From a checkpoint of a small transformer trained on Wikipedia: width 640.
MLP neurons of a small language model. Each row is named by its layer, matrix (down: output weights) and neuron, and shows model dimensions 426-489. Each number is 50 + 10 x the weight over its row's rms, rounded and kept within 0 to 99. A neuron's up and down rows have the sign that makes its largest values positive.
A block is one neuron, or neurons of one layer that tend to fire together. After each block is what it responds to, as a language model described it from the Wikipedia text at the highest values.

L5.down176:41 42 46 65 61 53 56 58 58 69 63 55 40 31 49 71 75 40 45 47 48 60 54 43 21 52 62 54 51 55 31 50 36 41 66 57 51 53 60 42 47 54 36 43 41 51 52 40 48 57 44 64 61 48 48 54 65 60 47 40 55 46 59 62
L5.down1092:49 46 26 41 32 38 65 52 42 51 40 44 54 69 41 75 43 35 67 64 58 51 43 44 30 41 52 45 57 57 52 61 57 48 58 47 49 53 46 48 58 49 54 45 49 63 47 50 36 42 47 57 57 34 42 43 31 49 61 57 38 53 43 48
Description: Digits of money amounts right after a currency sign, as in $300 million, £7 million, €4 billion, and weaker on dates and other mid-phrase tokens.

L4.down43:64 54 37 71 30 39 53 64 55 46 60 67 38 54 58 47 61 42 33 42 48 48 40 55 55 46 58 32 49 55 54 48 59 46 73 42 53 32 48 50 52 61 46 58 57 56 46 59 52 66 56 58 44 52 34 47 54 53 36 46 49 50 38 50
L4.down537:47 41 57 34 58 55 41 41 39 71 72 41 61 36 49 69 50 44 39 52 47 39 43 60 42 31 54 47 45 52 63 54 49 37 51 57 51 59 66 43 38 37 58 50 47 50 46 38 64 32 56 59 51 52 63 46 50 50 70 54 56 49 59 47
L4.down707:40 44 43 39 46 53 48 43 64 64 61 60 52 46 62 99 39 45 68 39 62 45 48 60 58 57 60 57 50 59 32 77 33 36 55 40 44 41 42 50 49 40 63 54 53 50 58 32 45 56 50 45 64 56 47 53 40 54 37 46 57 53 57 60
L4.down750:55 50 44 62 51 50 45 48 48 51 56 52 27 56 43 70 39 53 48 31 46 66 41 36 68 41 59 49 31 50 49 55 53 38 49 43 38 47 63 53 45 41 52 56 46 55 50 57 64 49 47 56 51 61 61 57 66 34 45 45 35 52 53 63
L4.down949:53 55 37 61 66 49 53 43 49 65 41 57 61 51 46 42 47 49 49 45 47 42 58 49 58 43 45 48 63 44 46 46 38 37 55 58 47 49 34 40 34 49 65 68 45 65 45 51 43 46 54 43 38 51 68 47 30 54 69 45 51 49 53 41
L4.down1042:37 49 17 50 67 39 47 38 39 46 49 42 48 29 60 31 53 41 38 40 53 57 43 40 45 41 33 52 60 65 45 54 52 56 51 46 42 46 62 55 64 34 46 58 58 34 38 40 48 55 39 58 44 23 36 45 46 64 70 51 59 38 55 44
L4.down1248:52 54 27 35 38 48 35 54 44 48 48 66 45 55 53 72 53 36 42 45 54 63 35 57 43 33 62 44 61 58 64 42 46 65 49 49 47 44 36 54 43 51 47 55 27 46 55 47 58 48 52 65 45 44 60 50 41 53 42 54 46 49 51 48
L4.down1663:67 45 43 60 47 47 44 62 48 47 52 47 42 56 63 68 47 35 57 61 61 47 56 26 58 51 28 49 77 49 62 51 49 65 55 44 52 49 44 56 53 51 59 49 45 50 57 70 43 64 69 38 58 44 45 69 31 45 52 41 60 60 43 48
Description: Prepositions or connectives starting a trailing phrase after a comma, mainly with, to, from (born in Boston, to a family; extended, with the option).

L4.down112:53 50 42 55 70 46 56 64 64 40 50 61 46 56 54 08 55 65 48 45 49 52 50 51 45 48 73 34 54 42 47 55 67 60 49 46 70 55 54 59 54 32 60 46 42 64 61 47 55 39 41 37 36 58 46 59 62 64 64 35 42 47 64 54
L4.down395:49 42 50 47 52 51 53 51 54 35 70 48 47 56 54 39 51 50 27 52 45 52 23 46 44 40 62 29 46 50 45 52 53 44 66 49 62 51 49 44 31 46 67 61 48 38 64 30 35 56 58 49 54 47 37 47 46 66 33 52 49 53 43 51
L4.down654:55 51 38 55 48 45 47 48 56 59 58 51 53 51 31 41 51 48 51 33 46 36 31 44 52 49 46 68 60 39 50 51 46 46 52 55 42 41 61 56 35 49 43 52 53 44 41 50 52 56 48 47 53 58 53 47 42 43 59 50 43 66 45 48
L4.down1010:37 46 49 67 44 55 45 43 47 54 40 60 45 54 42 58 45 37 57 66 49 31 51 32 33 46 38 41 64 53 56 53 68 49 53 45 52 54 59 44 59 43 47 48 45 36 55 65 67 56 47 43 40 60 44 56 51 60 42 54 46 48 51 46
L4.down1254:52 56 44 69 52 54 50 44 70 44 53 37 66 48 45 63 46 51 61 56 32 48 46 50 39 51 43 54 65 35 46 48 50 58 54 40 46 45 53 53 46 50 58 34 53 53 46 50 52 62 58 47 61 57 39 41 49 47 60 39 51 50 59 35
L4.down1366:54 57 51 57 45 58 53 65 56 41 33 46 35 65 49 66 32 42 42 65 54 50 63 46 44 39 52 51 39 38 53 60 48 66 45 45 49 55 48 59 46 49 61 51 51 42 46 47 42 54 58 57 56 50 31 33 44 45 58 50 40 46 52 60
L4.down1471:69 50 55 46 57 63 54 51 48 39 38 63 54 67 53 59 59 46 36 29 52 65 59 55 62 35 47 73 38 51 54 65 37 48 51 52 40 63 36 55 44 53 50 51 49 45 51 47 45 64 46 39 64 47 52 48 37 48 69 53 38 30 36 51
L4.down1482:50 53 63 41 51 51 50 41 47 39 60 47 44 51 35 64 48 55 48 44 57 52 50 47 64 43 50 35 50 55 45 53 40 59 46 61 55 37 50 40 63 59 48 41 38 44 37 38 46 26 43 48 67 51 67 54 66 41 59 32 50 52 53 63
Description: Tokens in structured back-matter entries: publication years in bibliographies, table headers like Length, Notes, Position, plus rank or role words such as number, portrayed.

L4.down69:54 44 51 43 43 51 57 53 59 63 49 86 63 60 58 61 57 43 39 60 40 46 39 57 55 35 44 45 51 48 57 42 51 49 40 45 37 60 66 61 46 44 54 50 54 49 43 50 74 63 42 61 62 55 38 37 34 60 37 37 53 54 56 22
L4.down129:53 42 69 50 39 52 48 74 42 71 75 50 51 40 45 67 52 35 40 52 62 60 45 51 61 41 51 56 57 53 43 53 52 53 33 55 41 54 47 34 47 43 48 64 45 46 47 48 39 48 33 38 25 51 61 57 54 54 55 52 61 49 36 50
L4.down161:49 75 53 41 34 48 57 53 44 56 40 54 66 44 49 37 62 46 58 56 81 54 52 64 41 47 38 51 52 45 48 54 50 32 53 64 40 41 55 47 72 54 59 52 45 56 30 39 56 49 38 47 44 50 44 41 60 41 60 27 49 62 54 45
L4.down425:57 56 44 26 50 66 42 47 38 28 30 52 57 68 50 21 63 38 54 43 56 48 55 44 54 48 76 61 44 42 51 66 42 46 69 45 41 64 35 64 37 48 56 55 36 56 64 51 26 44 53 43 46 47 48 49 51 46 49 24 58 62 42 46
L4.down686:15 52 53 29 64 38 61 55 47 61 65 59 53 42 44 62 45 39 52 56 57 43 50 46 48 40 62 52 57 64 41 33 42 41 36 64 49 44 62 49 62 55 35 64 53 35 48 37 58 54 61 49 40 50 49 53 50 53 56 57 60 43 44 50
L4.down767:33 56 63 58 55 30 53 38 58 47 65 59 63 41 41 99 48 40 48 49 46 40 43 65 57 48 47 62 61 53 51 37 52 58 53 55 41 44 71 36 60 38 53 60 59 52 30 63 63 58 45 55 53 47 52 46 51 51 61 62 42 50 41 66
L4.down937:37 49 55 61 48 51 47 56 46 39 42 57 53 49 52 50 43 50 39 49 53 53 54 43 66 46 63 24 44 36 46 54 66 44 40 64 56 65 65 39 57 46 49 52 54 76 56 59 52 42 40 44 49 49 45 60 62 42 45 32 47 49 56 36
L4.down1279:62 63 50 45 53 56 46 75 41 40 62 51 36 54 46 43 46 44 40 45 60 34 46 50 68 36 58 53 50 39 51 58 53 50 37 37 60 53 58 59 53 47 46 77 74 54 69 66 36 73 49 61 42 58 43 59 67 42 44 34 45 47 43 53
Description: Possessive pronouns opening a clause (his, their, her, my) plus second pieces of words after a capital H, such as H-is, H-ence, H-ys.

L3.down10:57 41 37 47 50 44 29 49 49 63 60 56 28 59 46 46 57 53 55 60 40 57 50 54 54 50 40 53 46 41 50 52 52 24 41 37 51 59 54 37 45 48 59 60 51 37 38 57 56 53 30 42 31 70 54 53 58 38 34 61 61 54 46 40
L3.down53:50 44 49 52 52 54 51 44 48 54 63 42 45 37 46 74 58 45 62 40 57 50 48 55 58 52 48 44 45 54 53 43 40 45 41 60 36 54 60 36 40 72 59 70 44 60 47 51 46 49 36 55 34 50 61 63 62 42 48 46 49 57 45 56
L3.down975:47 57 46 59 55 29 39 59 46 52 60 60 33 45 46 46 60 65 51 44 49 52 56 46 64 43 38 35 33 48 38 50 42 34 42 69 48 43 54 44 30 40 39 47 48 51 45 59 51 50 37 57 48 54 52 32 51 39 30 61 55 37 47 41
L3.down1371:33 53 45 46 46 49 64 43 41 48 40 45 37 54 60 39 53 44 34 37 53 66 39 50 49 51 55 59 51 48 50 45 52 60 41 43 53 57 33 65 56 58 45 50 56 47 54 67 55 53 62 38 45 63 58 48 32 28 41 69 45 75 63 38
Description: Possessive pronouns and 's in biographies, as in made his debut, began her career, Franklin's notion; also inner word pieces like ou in Wouter, nouvelle.

L4.down48:34 50 30 44 50 49 53 36 51 57 47 41 44 57 52 72 52 43 34 41 51 51 62 46 55 55 53 47 53 53 48 63 47 54 43 59 50 42 62 48 34 59 57 39 44 44 57 31 51 45 38 46 68 66 53 56 44 42 61 50 77 57 40 51
L4.down362:61 38 42 40 55 62 45 31 50 73 54 57 43 61 61 67 46 48 55 58 54 53 61 33 34 45 51 45 51 62 47 56 56 46 55 45 47 54 64 65 51 40 44 31 48 59 53 56 39 50 60 35 60 54 48 46 51 69 42 54 42 50 54 53
L4.down381:43 54 32 45 30 39 52 64 61 48 43 58 41 59 41 59 45 50 43 46 58 48 49 52 65 51 44 32 81 47 57 54 64 58 61 56 45 49 54 49 37 44 64 49 42 73 55 63 49 71 61 43 45 43 70 59 49 63 45 51 53 45 55 55
L4.down617:43 54 53 54 63 54 33 39 56 52 55 64 52 46 45 60 42 49 58 65 60 47 46 51 55 78 50 61 56 55 40 59 56 36 43 51 63 43 53 45 56 66 56 56 63 44 39 49 31 46 63 56 61 59 46 44 53 66 49 60 50 51 48 50
L4.down903:50 36 42 41 52 44 67 53 46 51 47 50 53 56 48 49 55 53 46 40 48 29 44 55 52 60 64 40 53 50 56 64 66 32 62 61 49 60 35 54 40 70 52 42 47 53 52 32 55 49 41 42 50 50 53 63 42 53 35 45 40 44 49 63
L4.down1194:61 43 37 35 46 50 49 44 58 47 36 46 39 56 46 50 43 53 29 45 55 50 36 41 42 66 58 32 37 49 64 27 76 55 49 57 43 44 46 62 53 65 41 40 53 44 57 33 51 57 40 44 60 35 49 45 44 67 56 41 55 52 41 65
L4.down1438:63 39 33 48 48 66 61 61 64 58 34 62 39 54 51 53 52 59 33 53 54 53 39 43 61 49 77 48 41 30 59 49 53 55 43 45 64 65 46 51 38 53 56 57 55 64 70 61 37 49 53 62 57 49 37 45 61 47 32 50 65 57 45 53
L4.down1537:36 50 46 53 50 48 51 38 56 35 51 46 45 56 38 66 46 63 34 55 60 54 44 36 45 55 52 45 54 47 51 52 48 35 69 67 46 63 45 51 46 46 48 45 43 50 44 59 51 67 40 57 63 47 55 58 47 49 48 55 57 53 49 50
Description: Chiefly million or billion after currency amounts like US$2, £80 or $4.9 in funding and deal text; weaker on table pipe separators and scattered words.

L5.down409:55 50 67 72 44 49 57 51 47 59 73 65 45 64 37 82 48 60 53 60 45 54 46 56 65 56 54 44 45 39 55 45 50 45 38 50 73 40 52 37 51 39 48 39 53 66 56 33 60 50 50 46 56 39 62 65 53 50 29 34 39 52 52 55
L5.down1152:62 49 47 54 38 56 47 54 53 68 66 35 49 43 58 67 40 48 36 34 54 52 55 41 44 42 56 46 50 68 54 42 37 54 54 37 50 66 54 48 69 44 48 33 57 50 44 59 62 62 39 65 49 61 45 54 47 64 58 57 50 45 43 52
Description: Words that open a trailing or elaborating clause after a comma or full clause, like with, which, making, leaving, has.

L5.down1157:41 57 48 43 61 54 56 36 56 59 50 62 33 65 67 49 58 39 41 51 51 45 62 44 44 42 59 48 55 53 53 58 58 48 63 39 51 50 36 40 53 57 64 70 34 66 51 22 37 47 65 52 41 46 42 66 61 56 50 54 31 60 41 57
L5.down1373:54 63 50 68 56 64 61 49 55 65 52 55 60 69 48 99 77 42 44 64 48 38 44 37 45 53 43 40 46 49 48 70 58 55 41 54 53 33 56 48 37 44 54 54 57 54 42 46 56 57 42 71 52 41 45 59 44 51 43 77 64 48 53 54
Description: The word "as" (sometimes "provided", "something", "intent", "collaborating") opening a trailing clause after a comma or clause end, mostly "as well as" and "as the reason/as it".

L3.down1275:48 46 61 35 57 46 50 65 49 61 50 58 45 55 48 51 50 71 50 70 49 32 62 50 39 62 51 55 48 50 47 39 43 43 71 40 56 51 51 46 47 50 74 54 33 47 52 41 55 58 52 54 64 41 48 45 48 48 51 39 67 46 40 47
L3.down1287:41 61 38 63 50 54 39 59 50 60 61 59 36 38 47 63 43 48 51 52 39 46 41 52 49 62 52 47 52 63 34 48 52 60 48 66 68 51 72 63 63 38 53 64 56 63 52 47 56 57 40 50 47 58 49 55 46 50 41 54 46 46 42 54
L3.down1397:50 59 53 61 53 50 65 29 52 59 39 40 44 33 53 57 54 51 59 51 46 53 46 46 56 47 44 49 52 50 36 72 58 48 45 59 41 57 48 54 67 49 57 63 54 46 52 49 34 53 45 63 37 41 51 53 40 39 39 39 50 52 63 60
L3.down1547:38 37 51 53 43 48 54 36 41 42 48 58 64 33 37 79 39 18 42 50 52 32 59 57 44 52 41 50 65 57 29 45 49 48 53 49 52 46 59 49 45 46 63 55 36 34 47 66 54 52 30 57 49 38 42 48 42 62 43 56 37 67 57 55
Description: Year numbers, or day numbers after a month name, that complete a date, as in "In May 2019," "On 9 January 2020," "November 5,".

L5.down770:46 66 55 66 51 61 50 55 49 38 49 45 63 72 47 50 54 51 65 59 61 43 36 49 53 49 43 43 52 46 53 60 58 41 62 56 45 35 43 51 51 43 50 52 56 48 59 62 64 80 45 48 34 61 50 46 46 40 61 46 57 47 51 41
L5.down968:38 25 46 55 50 55 49 59 67 49 47 39 40 55 61 45 51 43 47 37 49 43 56 39 58 61 48 43 56 58 58 53 43 51 45 61 51 44 47 43 33 57 51 41 66 50 53 67 44 54 62 42 40 33 44 48 47 51 54 57 61 51 52 53
Description: The token right after a standalone "I" or a short capitalized fragment, such as the apostrophe in I'm and I've, "Still", or "ur" in Iurie.

L3.down212:47 45 57 55 39 60 52 34 43 43 49 45 54 74 68 27 42 41 44 52 51 46 45 55 36 50 52 57 70 54 59 32 51 40 41 41 63 37 47 48 57 54 53 43 50 44 46 43 56 40 48 49 71 35 42 65 51 56 46 33 50 57 38 44
L3.down1382:44 50 47 83 50 45 57 48 49 49 54 45 40 59 53 40 45 58 59 68 42 65 44 62 60 42 45 69 63 34 43 55 68 63 44 60 60 42 51 63 65 53 59 43 59 48 50 40 61 46 44 60 52 36 45 49 54 63 48 56 53 47 47 46
L3.down1615:62 52 23 63 47 38 42 32 58 60 61 59 50 65 66 35 67 58 31 43 39 57 44 39 57 30 48 59 54 75 34 37 54 56 50 50 63 48 49 41 59 72 48 51 66 58 41 45 52 54 49 65 53 40 47 54 55 42 50 44 47 49 37 84
L3.down1722:45 44 53 36 47 69 55 47 33 42 63 39 55 56 54 47 57 63 45 70 43 39 37 54 50 50 66 47 54 26 44 51 63 31 45 62 58 59 45 59 57 45 50 58 72 61 41 47 58 45 38 28 57 44 53 65 46 50 48 47 48 46 44 43
Description: First word piece of a word attached directly to punctuation without a space: after quotes, dashes, slashes, brackets, line breaks (am in "amid, al in —along, in in /instruction).

L3.down1126:63 65 39 45 55 71 37 48 49 52 65 41 38 54 49 69 59 58 47 52 53 57 81 50 53 46 74 48 47 37 60 52 49 40 48 63 45 63 61 55 52 47 40 63 55 56 34 71 22 48 72 47 45 48 41 53 58 54 68 36 51 44 45 59
L3.down1140:46 67 56 53 52 70 55 49 60 49 49 36 27 44 42 50 56 47 48 64 52 53 65 50 45 45 53 51 53 49 41 55 40 48 46 23 44 47 60 49 52 36 43 35 43 43 59 57 42 49 47 53 62 49 33 40 44 51 47 46 58 60 49 55
L3.down1335:51 56 59 45 61 54 54 50 45 34 35 51 33 20 48 60 47 33 34 73 48 59 54 45 53 27 50 46 54 58 48 47 41 60 34 43 42 38 59 54 60 72 43 46 46 57 48 53 45 43 44 58 67 50 42 51 48 61 39 60 58 37 44 47
L3.down1485:50 48 54 58 64 52 51 44 59 52 73 33 52 46 54 76 38 50 54 48 45 58 61 46 51 33 44 45 58 43 51 41 42 75 59 46 52 44 64 50 41 55 58 32 70 54 39 40 49 62 54 72 60 51 55 56 52 64 66 44 68 51 27 61
Description: The conjunction and (sometimes with, while, or a table bar) that follows a long comma-separated list or clause and starts its final item, as in "...head of the Cantonal Health Office, and notable for".

L4.down301:59 46 54 49 50 49 55 53 45 48 36 59 57 57 47 44 52 56 46 61 65 56 33 38 53 33 43 62 48 34 50 58 58 50 59 67 50 69 36 40 45 45 56 55 50 62 54 33 38 41 40 35 58 49 50 64 43 45 53 27 50 38 50 55
L4.down552:43 52 47 63 49 27 55 39 51 29 46 72 58 47 49 32 43 35 46 42 42 51 62 61 52 21 38 53 58 37 43 63 60 44 72 33 49 44 50 64 64 29 55 46 53 36 31 54 61 60 40 50 49 61 49 68 48 27 45 44 27 67 61 55
L4.down574:50 38 45 46 40 51 63 33 42 54 52 61 43 58 63 42 49 40 38 55 51 56 46 58 41 49 55 55 55 61 52 68 61 50 61 35 56 60 32 52 49 50 38 49 65 58 42 53 47 56 63 46 53 52 38 52 54 48 39 34 43 44 57 44
L4.down600:49 58 46 62 54 62 61 35 58 48 48 35 61 29 45 99 45 49 55 45 48 65 64 55 51 56 42 72 41 54 56 43 65 56 44 39 63 48 44 54 57 60 46 42 46 61 59 35 57 36 44 55 54 40 50 49 35 53 58 38 62 51 56 50
L4.down614:71 38 49 59 45 57 53 46 68 41 52 53 48 51 62 31 43 40 42 58 57 45 53 42 65 46 58 45 58 65 51 59 41 40 47 57 56 28 60 51 51 44 62 49 47 44 41 53 45 55 43 55 50 66 56 53 41 57 47 62 48 51 47 49
L4.down1226:47 19 49 48 51 41 59 57 58 45 45 60 46 50 60 49 59 51 29 41 53 48 61 65 60 41 45 37 53 44 45 39 43 64 38 55 61 58 57 61 58 64 65 63 49 48 26 43 70 28 39 60 21 25 59 53 39 62 59 52 41 41 63 44
L4.down1442:40 62 55 61 25 50 65 54 43 71 49 40 60 37 55 78 65 50 41 47 63 73 44 66 56 43 52 49 41 41 67 56 49 58 48 51 42 55 41 58 60 40 55 47 46 63 41 37 65 40 34 52 49 48 48 67 43 57 48 48 49 46 32 45
L4.down1454:50 56 46 51 38 50 45 42 56 74 53 58 41 52 59 99 57 55 33 48 63 74 61 37 42 46 52 44 58 51 53 61 53 42 50 36 48 48 68 44 55 40 43 57 48 55 36 38 53 49 36 45 47 65 43 58 44 62 35 48 45 41 72 48
Description: The first word after a clause-ending comma in running prose, which opens the next clause or phrase: and, as, with, or, so.

L5.down1181:57 47 46 49 57 52 48 39 32 65 45 41 44 41 65 79 41 61 40 50 44 62 60 45 63 58 49 55 65 47 50 41 30 51 57 55 59 59 63 68 52 53 52 53 56 45 58 47 60 46 36 50 69 52 49 60 51 59 56 52 48 59 33 51
L5.down1483:39 33 55 46 56 65 51 40 51 61 51 49 50 37 48 78 55 31 62 51 36 46 55 53 68 38 57 65 51 44 39 42 51 48 47 48 62 60 64 46 20 57 60 57 46 52 45 68 48 41 41 65 42 39 52 57 40 51 56 43 53 50 48 48
Description: Determiners and adjectives opening a noun phrase that points back to something already mentioned, such as this, same, following, another.

L3.down18:47 50 53 44 61 36 58 45 36 68 53 48 50 55 68 58 44 46 48 62 60 54 51 36 35 56 58 35 60 33 60 45 44 54 60 51 49 67 52 43 51 33 59 64 44 66 42 45 43 32 41 49 46 47 49 65 55 44 40 43 50 77 59 37
L3.down258:46 45 61 46 50 52 47 43 49 51 43 49 49 64 56 49 65 46 59 52 65 61 40 71 50 49 50 40 42 40 52 44 58 41 59 43 55 55 45 55 48 41 48 47 52 61 37 40 43 48 45 57 57 56 71 49 56 42 45 49 56 65 49 43
L3.down523:50 53 56 47 60 66 57 36 52 56 49 41 78 55 49 86 54 42 59 59 33 50 45 39 61 46 42 48 42 73 43 46 47 52 37 75 31 45 36 30 59 50 56 43 32 48 49 57 45 61 29 58 43 60 72 52 43 43 62 46 41 58 37 53
L3.down1516:45 27 31 52 61 41 38 45 47 38 43 32 68 36 51 91 43 47 56 50 32 53 44 50 61 38 34 69 48 48 55 56 51 60 48 57 56 45 39 49 45 51 62 49 58 49 61 37 52 72 54 60 46 57 66 58 38 53 58 47 55 60 58 66
Description: Subject and object pronouns (it, he, she, they, I), strongest for "It" inside song or film titles like "Make It Plain", "Paint It Black".

L4.down234:31 34 33 47 32 47 67 43 43 46 31 60 70 53 44 43 46 61 47 53 47 58 50 63 47 59 51 58 51 61 54 51 47 42 70 50 59 47 38 53 54 43 50 49 38 47 70 38 39 53 41 31 54 41 48 52 31 33 62 57 59 49 74 41
L4.down375:39 68 43 56 58 50 53 58 48 53 48 44 58 45 50 99 62 56 66 60 45 35 50 62 47 28 41 68 55 49 48 35 34 54 37 50 41 45 45 45 57 50 48 52 44 54 53 47 49 41 52 50 38 49 65 60 47 61 62 34 51 46 45 39
L4.down722:58 52 51 40 50 53 53 57 49 48 55 58 67 61 64 44 52 46 32 56 45 39 75 60 52 54 66 47 63 41 48 47 46 54 59 51 53 62 58 52 46 40 39 55 35 56 43 42 41 39 54 54 65 62 58 55 52 49 39 55 48 50 64 40
L4.down1229:51 45 47 33 40 56 47 38 45 61 56 47 44 53 58 67 59 52 65 50 58 51 49 48 32 49 66 21 44 56 47 53 41 62 56 49 48 51 45 43 44 61 46 23 55 54 56 45 48 38 42 58 38 44 63 61 36 42 74 44 48 54 69 46
L4.down1333:55 48 47 47 73 32 50 41 45 50 42 43 50 48 52 55 34 54 48 39 55 45 50 16 58 48 71 49 36 35 46 46 67 49 56 67 54 49 40 44 45 58 35 59 62 38 57 47 45 43 58 49 55 45 61 63 45 44 59 43 50 52 67 36
L4.down1351:37 57 57 45 52 41 59 68 42 44 30 56 61 47 54 74 63 40 26 38 75 54 50 53 44 52 58 49 51 40 39 62 36 68 37 67 69 44 57 49 57 32 58 47 45 49 43 39 26 32 41 47 40 51 61 62 58 62 43 50 47 46 51 54
L4.down1672:49 48 54 39 67 61 46 49 39 42 33 61 56 35 41 44 57 40 47 59 60 64 50 54 37 38 45 57 32 33 62 54 64 48 58 59 55 64 54 52 59 51 59 60 37 56 46 59 47 42 56 49 52 36 65 39 53 64 53 47 58 65 45 47
L4.down1708:49 39 52 35 69 46 48 32 51 52 50 39 70 72 57 57 38 57 46 47 52 54 56 49 41 60 60 59 55 38 31 42 53 45 39 54 54 46 59 39 27 57 61 33 46 44 52 60 46 41 54 55 28 66 47 50 38 45 55 55 56 60 68 27
Description: Pronouns and determiners opening a clause's subject, mostly "it" in "it was reported/found that", plus this, one, each, there.

L4.down145:51 40 63 78 60 50 51 47 50 42 38 44 59 57 56 66 31 73 50 64 40 59 45 38 51 30 55 55 63 59 45 55 45 61 59 55 36 36 37 48 64 51 50 31 45 25 47 46 44 56 46 40 62 46 53 50 40 64 51 60 60 68 43 60
L4.down641:41 55 52 70 53 52 49 44 65 66 54 52 30 60 38 55 45 56 55 50 56 53 36 22 49 53 52 45 55 43 38 48 56 59 69 40 42 53 48 57 48 66 60 54 44 25 54 52 65 52 56 39 60 43 31 57 52 66 61 44 57 46 50 53
L4.down766:36 62 48 60 42 49 61 53 39 29 66 56 52 49 66 33 35 45 57 47 50 50 40 58 51 48 48 46 59 28 46 55 67 49 56 48 69 37 55 77 56 49 47 59 58 54 47 37 68 37 43 47 61 46 52 44 39 44 48 49 56 44 51 32
L4.down776:63 49 59 55 52 42 53 41 57 45 41 47 61 46 53 99 32 47 40 58 40 55 35 55 36 46 41 51 75 46 51 51 44 57 43 21 52 67 60 46 49 50 46 61 53 27 50 50 46 50 42 36 50 34 52 61 36 39 63 41 51 66 47 61
L4.down1021:52 51 58 57 52 51 69 56 45 53 69 42 56 39 48 66 40 49 22 25 69 42 49 41 60 33 44 39 56 52 51 35 42 43 46 65 55 54 49 48 32 47 45 60 57 51 62 68 46 52 63 60 53 59 52 39 55 40 43 66 46 44 58 58
L4.down1095:29 51 64 57 50 55 56 57 47 50 57 58 42 59 46 48 50 53 49 51 47 41 54 46 55 49 74 39 55 50 45 54 64 53 50 46 60 58 41 51 61 53 60 55 38 62 39 24 61 43 50 36 66 69 48 58 66 37 53 39 53 60 57 58
L4.down1136:42 50 55 66 60 47 50 47 45 53 52 57 60 45 45 77 23 52 42 66 63 50 46 57 46 47 30 43 48 64 46 53 42 64 51 48 39 49 42 62 55 45 44 50 46 47 51 47 58 55 52 53 33 50 65 49 39 43 47 57 62 67 42 80
L4.down1368:40 45 40 32 34 63 55 54 77 50 39 63 53 45 48 49 31 39 47 57 38 50 56 55 48 60 49 48 57 30 49 52 60 54 54 60 64 55 47 72 60 74 44 51 62 43 64 48 63 56 55 49 40 44 61 67 60 48 83 50 49 47 47 32
Description: Tokens right after or completing a year or date that attach an event to it, such as when in "in 2007, when", a colon or table pipe after year ranges, and years after "the".

L3.down111:38 58 56 54 50 55 40 54 50 47 80 49 47 43 69 51 49 53 50 36 46 47 36 62 59 69 71 59 49 45 54 46 39 47 57 56 36 51 70 57 44 51 41 50 56 30 40 54 31 49 43 58 48 52 52 58 56 63 55 66 55 56 60 71
L3.down473:61 74 45 47 51 42 48 54 53 57 52 52 32 53 45 49 48 53 56 51 50 51 46 48 61 48 34 43 65 40 52 69 58 55 51 43 42 60 45 67 62 63 57 46 50 64 38 50 56 46 60 62 53 49 46 57 42 47 27 59 46 44 53 39
L3.down538:43 60 50 51 44 59 49 47 55 46 54 64 46 71 40 36 54 36 52 54 78 35 45 49 49 51 48 41 40 50 49 23 53 40 61 42 45 54 60 40 40 52 47 57 47 57 66 35 42 65 59 55 51 51 37 47 40 33 45 39 44 33 41 59
L3.down803:59 45 66 44 49 56 42 68 55 46 61 41 51 44 56 29 45 57 57 53 51 34 46 45 53 60 61 69 46 22 53 54 50 44 40 54 56 53 83 59 40 43 55 52 60 70 52 67 67 57 28 42 37 37 72 39 46 46 51 49 36 48 44 37
Description: Digit tokens inside numbers, especially money amounts after $ or £ and numbers in table cells, such as $8 billion, $79 million, 7,848.

L5.down113:50 65 53 65 71 60 32 56 69 48 47 52 42 66 51 44 60 52 51 32 45 63 54 47 58 65 47 57 44 35 48 55 35 53 56 76 36 44 51 66 48 44 30 34 34 60 56 68 21 55 65 54 46 62 37 48 50 40 60 32 42 29 61 54
L5.down359:61 47 37 59 49 53 54 45 56 38 34 35 45 63 44 58 29 43 50 30 43 47 42 51 54 40 50 42 64 53 46 45 47 47 57 56 42 51 48 67 50 55 60 56 40 50 61 54 26 59 42 43 49 51 55 48 47 45 49 60 45 56 54 48
Description: The token right after a full personal name in lists and tables, such as as in cast lists, dashes in personnel credits, pipes in results tables, or of/from after critics.